Weights of a small GPT-style language model, trained from scratch on English Wikipedia.
Size: 13 layers, width 576, 9 heads of 64 (3 for keys and values), MLP 1344 SwiGLU, vocabulary 32000, 78.6M parameters.
MLP neurons of a small language model. Each row is named by its layer, matrix (gate and up: input weights) and neuron, and shows model dimensions 400-527. Each number is 128 + 24 x the weight over its row's rms, rounded and kept within 0 to 255. Numbers have three digits each. A neuron's up and down rows have the sign that makes its largest values positive.
A block is one neuron, or neurons of one layer that tend to fire together. After each block is what it responds to, as a language model described it from the Wikipedia text at the highest values.

L8.gate130:180121121131120151158128134129136098169136150143093152161124094164156101124116138115117098121146154120109105114109146086107139091146154076137113165119119139151072136143123160168134133092165135122194165166192159157118132087166081137160089121119107125126114129139155113123153146136155142181124131108115104128150120105088129102121119126147151128087118103135164114140158140142152130152115
L8.up130:119115151136133137142141159119147120161199075145122121151109140100124189138102137129164131113108117131097119106096179126130117097133122132141118169115147180132165158121115142155148116096144110106151145125124126173132131131132157168100119144124126127149154110135148116130120138140140163150179137105129143113143140126133096124116093072098123128141045146103159108213114134142100104135121
L8.gate137:095101170148109114108114121147125154124136119141164137138164096103155134158115161146128165143134111088141158163117127128120085139172150108162105115130123140116107161141209149144124134144099101146080097130117127114127170118134089166138116095135140126133097094084129181116110147125081144108149140182126124138101134117159163151126153114116133091101107125107099099146088143139128128165162
L8.up137:131093122117158103098107077143105167179099131082124100170096146100101120130121158133156127127134142117145135145144163106119137084119117144163102130173117142143135191144123097182151087134128112132104146112144097107114143189109088162141070128113138131183086144117138103093109161120088115131103138131168130146109116109126110164137106159137104094118125140107113114127090090113118135105157
L8.gate181:109142134131169108112184142130106170148155146133111122101187118141099093096112127135129141100167141159131106147149107122119143095136116163187154198124161143141130159135196128142176170110109135131145097120129130130112121150102091153097170122148094071145130108115121125143137084109133118123150142144145150150129144126096125176123169136123107136163098122141167148105118077129146092118114
L8.up181:120154129121139111096139130121080161162084133149138114130119132136117117126123121172111073099140111136125086139109094093133112130158133095121132127121127131126164130078142156141129155133160121133133129113152083111147127126137118148118086119135115117144130126095147131085125121122101112104146087129133115107148121109136113093139124150134110119153107114121123114183137120140127126140095
L8.gate330:104162128125157134105088135154105129146122148133102144106111104128165153183143125154129134138101132095127118148086138124111159137085120136094124078105142136083144125163125155151141107175172087124201150124118155126133122095133119137076163129105163141124118121120139149151121135130110113137123117161097152107116134130131123169155161131145174105144118150134108141122159109085128095117138
L8.up330:108133091151113134148086138093106126130151138141130132142133127137114117147125171154147123127151134084116136146165129134116120110145144104091154116114176125142152149165148076055186126160163165124168113112111152129112120145130152129121117161136137128099169104138128163151137133127137107163115084147144142114155149141120121143145175112120123104112127157119122105150140133134140096140090
L8.gate440:126140151130127109090135132122181105143138181135175150127115091112197138129103097127161134148117088150138110142101088120131166115111157108136136113107140158135142096140120121138127135098105137111111120109149136140123182119103157146150132144074101126108131113131154127147160130134102182128133135091155108120172144141144130134124099162136125115151095106147093120141143145129137115127093
L8.up440:109126137158144170097095110133116145119155084125148128102133089110138128130123119108143135143079132100085126179102112117133153119127160146135103110098127140093101114138115124090102118119103149121118157124099129122142130143154125160130138133108108147124151119131196126178146124124147142163131130128102158088150102153108158194134151153099102114135082151109126115132138165152105115164116
L8.gate552:145138172121150139147139133131125099152157117137099153163093128151103119143114086117105145102138134148163141145159153132156124140115137149118143157144117155148105121144156175126183069136171102107138131141138141138107156131128149117117089125124114101167123097094145135056117130104092132175128147139114123090140137172146133078156086102142134143160132131119164133136109114117073164095093
L8.up552:150136116094122116142135140125154094132127127127116136129161092155106127137129119103125177143133134109142144108141128154131162107100163122152133175122140135126102134158114129151116118135122112173161115119139175107118119155191141158122136150131140115123128082164125151114100113152184129110107137137170113094155160089158127126128158153131174087141098117159134169131135087155141129114154
L8.gate567:118113124124114125150111112089156142137100137144140128107110175128156161106148148104123156139175130094141133130148203140186098118118159118112132116100113101124142122132094127135124139137104133135169141105159127085154173091125095146138106126116149087107116096128175143138091130094139093109135125155134123105120092150183199138148073112094132164105117129129163149134151151132108128152135
L8.up567:110104150153085129127144151154119174138093108146109107111124202149100109147119103153134118135085116065120106095103157158138120191119136144122067093114122094136107120140110126139181114138120100122182133129133083114112125104107169140126087113159122124114133077113149164099166126118145133144155156127138152104157123105134177112127139091127112107121135136091146136136097096115106143144142
L8.gate654:138099128105102118097109094148165150148131121106110130137113127124108170146142120100145160109123146114160104101169122109168131143146130125119143128147166135163173108085103121144142092104103130150123118136144140144163116132170084129082124171129150142078150135115116122135070107136147102054095155119129109148100099136123132166116130114103095174137157123107114129104138161131157158138107
L8.up654:106141144159182137087083100160147142110172137103086145086141149113074097148148122174138134144132129120102134107128121138119117117099128119109186165104110131156178144147112139119171077141178188148105144189162088139133114109145090126130149141122122135111112138119142172139137083141150136104135087159100111120109081096138112130106141140140130112102134103130153140129145148146091128125050
L8.gate707:146140130136110104125113133093090131172116100195120128122081134151109102110122129155141153103139105116146077166119148151133154118181115134141127092162186151133081180132163142123129123158085093118120089125102129104116176140114143136124134174129101101138157098095121127108117125133111089086133163118098145165150141152188153108174158119152109152116135112127136113085158112129127114145117
L8.up707:162152170168112119107131142152147154125143102148121157112140145140136076119128116137126105104139122137118095106166172141152164117139138108096112124137161115152149142132106117116116128168128124166119109133114156097146101104114192151155113133135161125125162114140112084131110066111138160125084096131138115080133139155160138139161146119146114101151103157155109124091141144137108149145071
L8.gate780:101133093127155143152129133136132157100143141188176116125136132126137160116134177090134109102131153077117162139115138135156132127099152096120139109140149156134112139112114142112123133120139119131118103128127123121095079106113156125094147155108135176166099113102164118151095116122146110128121160139164122136110123097144167105139102134126127136087156110076100125132172115132168129115092
L8.up780:079116121131137117144151131145136154125134158129132112146165171107112128134159107152122172153122145109112120159130121154090139157097156099125150123145129127151113141140107140130095171108137192118137115116174138146148140151134131129111116153140181147161119140109115151125094138094118119154117140146192137135107100135107133130075152098149144122119141122099155165133155072114130132134126
L8.gate849:148130149133123121139149123111131116140119140133188112131154138140119110147109113145114136122142073127097074146134158066132106159118137158128130106119152132139100127117118139157147127143142089094141144168142138120086111136151155183137104118112143130100114118145089141133109123165131120138185103108118103130116168194134098164108133098152177104106134126096105096136106118132156144132123
L8.up849:138110115157179118176145119088147097128130119123083151161096133152091134123116085142127090134139146145142107159141110159124165100123130134110151139141131125173106125102112072122121119114121119105134108139140181086102114121148108147129115137136099132154127108084111093113096140125086135120146138138141138118135133122141152115148182185143140137111161099123132167151087123148160119130113
L8.gate951:129132076154082133116127141170130159162140126105133161100138141137142123157112172101174130128140123173111129124120139122127133146108144144131145162101108088135147128150157134065093170144111135115101093137104156094092066159130088105145156149110134141130140124097110077164104080124132120086175141139132140137139171143115123121179146165140106094139133102156144167119074155117105122126117
L8.up951:107151102124155131085133147099096125124105104129126155153131145106099187132116185123092128088136090148115093125120106173153107115128116118117135159127160108143124175121108093104119165137094146109111117076173121131124122145143119161139111136116119158116142146066145148149127141133095166110135090116141127181145126136138142145122136164155146104081154110123121138180099148106086116107080
L8.gate990:105106142155075121081098061125121142113161126112121122128127120099124137145144128127143098098140118120099144130126085129120123147120094149072104120129120152145113101098121107131150123127127130120128106136143132091130121164111102133124096121140128116117122184126095123129192132081131148143124071139112130120167131131135132146132154118112137098100152139144095117099151138099134179138135
L8.up990:139109135164118098162117119130147206148157099132159100106139144121120111061131072106155130150106132131112120158110101122103126134140142124131124125113143166116110104148126142134145112077118123152154133107121119145136128116104134156080138124126127157137135113121156157128136097153108121107145135158094141120160090134102153092145157116122092130134145117144151133136118124115118115160100
L8.gate1171:105134104109168134145134136114094114119143135118146114117080142132150135118098161087100163138146103134114102112133152073148131116132149139113123126132146130140125172153081109121126140109119145108124121168131100116151172170093104144146187122083126151142099114138124108157111058117104147134162138103087165133098145109088103114075118143097139091136143110124092145132102133130146134153141
L8.up1171:137101149121111133140150133131173060103125158111111123135168157131150114113135138122113119131123120102159186147130146121125141121153124166109106088147173120088124124156145151154119116152077119125102125090116126177136091092114154127147152109141119159121103151130095136172163153149103113131128160142129128152140148080137090189149185117142147167163182133160155116134130144155097144094146
L8.gate1267:133143132120116127117120166101187098150103146144119127139162120133148104173128145142115110135180152145147110151156109150094130129164148113136115113124151101107135181131083084099224112132084131086166153099165137104111096169137132148129103104152098145109123123128107140144167094095094149099127129092147145112140127129131133122118135110168083120151110158095172102099093127131156134140120
L8.up1267:083121111126160154080178149145141167146122188143082093136093105139136124099092112159121123108146139144129113159123139100132123121154152160170108133133116106140143135095137133083162094122095120116099166074111160112122096141116120133126102168123139123104187130101202164122114104181146146105125123110108139128171146188137146153128159119086116095092095138083101128143125178164135100159135
L8.gate1271:125109095143171147160124135144109142137153111101148107099117131163203107144125079170116140087131110087134128072096134130121114154114146133110105118098166122102147136116130104115120127144134098109126113175128118136186142158138103178119083094129112114109130159135144123145142099144107162174105135129124088152155136108140193140139104124158145148178110135155129111138110141124142162133118
L8.up1271:134098108152101105152099120121123133091122154160087132134135112145127120128090121095168133117111150123143121140097146172127114119107144111112148164145133135123158109127089088109177120150135108151081136154164139108114125141138148161168158132112117127160150113142128130119158077158131173154155108141138111116113111131132146156160087123106129133141090116115117133118117111106124111124139
Name-initial capital fragments. Single capital letters or short word-starts opening a split proper noun, usually foreign names in tables or lists, e.g. R(ādulescu), M(ST), La(uro).

L9.gate7:065147156156125123155111114120110156115181130127099139106127119153115120185095151129134132095112129158119129110108123110126134153130172148089143131135132129128151088111131121118156130105119088168114156120140115149106134084111127065130123117173123111102150102138128141108180121173122136097106093143113144137145145121116123093165124135137119141117196109173143134121153133166113114159131
L9.up7:109137139108127124122141101119117194125125159114149145158161093129104155113105150119123104084129115123123107095178185095060184114151140118125154103154158114151081135167126145129118172157111125122074130093122118114169124144200165129124091150127169129131177114150168162118135130161079109088089117139134170156123129121133116116154114125115074193101137145140150167150126147087117108144145
L9.gate65:137116167126132120149119097130123140124141172100102146092129106143126130155112109115133146141109107106152106115134128152120155142159151117128149145103174126115126117114106132073140108166143168155127106082117141150155130144150145150111116116116136104162132130175100091124126121149098131132137140164140139134117137153139123130146134111152163119154112150068153142066138160133143110153124
L9.up65:123122148133104102167137115115131158130124133120140149057157098125099188130101117148148138158119141140183136116162105109118111142197116113149157116121114117117142113142119106128177135125174098179111100107101105127088111121147126135117121112143149119153153122186127107143106175109138097103137108102135156119112152137141109099133132105100153170122077105136161111164125120102169115147150
L9.gate757:113121112164123142122136149135147110123154168092129102118171139158131140137156135090073117158122134148156091100121152139111142154166094153104079129129127093117115108158140118151114166144086142126107101138139116122129119070093129169080086092143112114159101147134118132125125137145154147136130127158155129142168076112158176146156123200122125141106157116125151158114130118098111096154146
L9.up757:102141129138140141181134170122148080141170172102105142133149110115131135124148153119134120106146129145132152099112149129115096106137093152160109117136129069146119138131148148123159155107094170134107144105134139160142138095165098120149149139130119089139148103132086148129118149173122118147129121179167124142127134135156130159157151116120077139059092136130150112120092128166131074140118
L9.gate1127:142149148150174167125138118104141123116105091171131146129138136124151103146159130125085161117124123146099084113125126166102150086112124159101115136184157167094115093086140093107175125124141158122137115084127159130130107158125165097120146113171115120124124122117118160124152093120111121158128078163136151143123124165120142114180120139125163137141156151103117114110135094130088159159130
L9.up1127:124111119157101144114123137156144067115109144112121184116114116135103113173114158161113166139150143128109161090140120145160154105094178129083139109143122143135121137154102156128136135126144109158163144181110110099157148109146093157103106133164102101144127168132128153132148114162123130102083108136149179145118163154136109133132133121086116143137187196137124129107101133080087140161097
Mid-word stems before suffixes. Inner pieces of multi-token verbs and adjectives that await an -ed, -ing or -es ending (resched-ul-ed, the-or-ized, a-mus-ing), plus research nouns like study and analysis.

L9.gate876:140152130144139157122124155100129130135130136120093168136170126112130113107097151132162130104130111132136145135130113107129132127151140117109156089135116138137158109099139148119141132139160151139114175131165081125135134087126126142143145177134152087130161046111140110114140087101132125106143152169157149140129092117124118144150170159143109125108126135147102136142113139114114163160145
L9.up876:149145144120112146144151123137081109129125137113127090129134137115106132104074091152120103112103096143113143133123101161175091125131100073097171129097163170148122157149112093097169157116112172079139145155131128167161121124145113134131113111099129150105120124126095082124154114130087112117139137130129113128096161186143154119156133138152129151101152119085112135177113167145126122149107
L9.gate965:145131123081107174124107113107118091143161104143085129142133105104090068125133114113104156079133106094116107115099104116111087128101168150119097158141097184115102110110133172135122177133114108146118103084168080131123108111105139143120136121146172144179098098135085142107149097122145101147172096162133149124144153153128066123131131139153085135110167108152106136142140137168117101127154
L9.up965:129118142156136131135116125147129104130161120146100102136134084162141119125094093088160129125116140119146119162099146106137146144116175109157144085143120126091122154135085099110108167143136121131128135165150116185123110153140109157145142124132164103126103166134136163121143128081132099131111116101138126109176094147095073159137121118155123126165121138173125125133162132159095158168142
L9.gate1065:141159129132118105142137082138150115146085153139137155167066142101107150094125095111185123095166152111144109163120138117155127148123140124136152168139139114093165145139147121142155138150135110132155114163112118140133115118136157116104089109129073127131120114109120067097107136130113131173119158158089132126121124144144121147166110132120131110109153187168152098114119135119130111153140
L9.up1065:105117143155124138149091131112098092128094120092128157137134137109124105137141108125106157135139102142128082145105086121160150102098144115114143135137154173158143137140137117144116135142103132069138132129090135119140102111132154140122175173130071063124105064120146151119145106164071133093139152127150148134111166131135124123148092118165098100140107151107113112139144094142126129165185
L9.gate1273:136114104127134110155129144132149140109151130167083151150118142162136166093149125124163116110101112126135116127174139119138142151154156176124168140103136097118124120171186089105131110162069137123131143165136162146156132148124162090144143149158161121108122102152169152111111103066119140101113099095122141102065107139125126146162079130170115114152144161137126104134100120127114109152108
L9.up1273:145113137100128126175089144126090111147081140158143174176088109104092147149094161146106127165111102117119123130168162099138129123133137102115063142129135117072142107147144148106141151150116132132153111184153130125167156111112121134169118104167122171148116158156144186056126136099100120181115103123120104129098093091152137174152124063145118154127117158135118141134128111102118104139081
Capital M, US places. Mostly a word-initial capital M beginning abbreviations or names (Ms., M.B.A., M1, Maternal), plus Washington before D.C. and States after United.

L3.gate1064:120118106140122130162135104076130160157168158115117090119120155122113102125136161090153102113140107153135186133156176139153107129117087114102155134121137112128178125152127129098119134176075115167120175105143163136096148105187099128131078152090140120119132159134125141157132105156148089137106148109119126119150153123114138121127100113137129128113113101136130064130124120128097164112095
L3.up1064:155141163164156093098141137116115130133178136110107113131132124155088156147137143131087144112138113156191172125135139135084137101090108142136146135120140107130088096163098114154128167151104141165137144139106143157141121122168189119174120114139121166139102133141165149112117118142090114141124103140156135071168146102105168068112122152133169156108109101130152111117133117140097128156110
Noun before a title or name. Category nouns that directly precede the title or name they introduce, such as film, album, play, series, son, company.

L3.gate546:141129109140110141156132089085145120144134127144147131143142184177187081102124135140132093131136122125125128133120127163132142111141139136129127139103196128114151110085162112140157095113107112132133114162115124095097121160105159134133135136086111131152137128130142141126091116100108107100182131093163115125157110136135157101137106153170118112096110134121120117109139128111107133167146
L3.up546:141098103114152112131091111071135141128091096115172150143147154160127091152135159177117073128116164114120138137118145108157116101088111131119108124104135105119129095159151130128184112141106136104084140162124109115134119139147106122132138098069135106153148103161104143116102102142117145150114118161125184156153142103136133144136125143108151086107104127111123127093131110099128141162107
Proper-name opening fragments. First word pieces of capitalized names, acronyms and symbols, often a lone R or M, e.g. Rab(enhaupt), Marin(i), M(BC), R(NH2).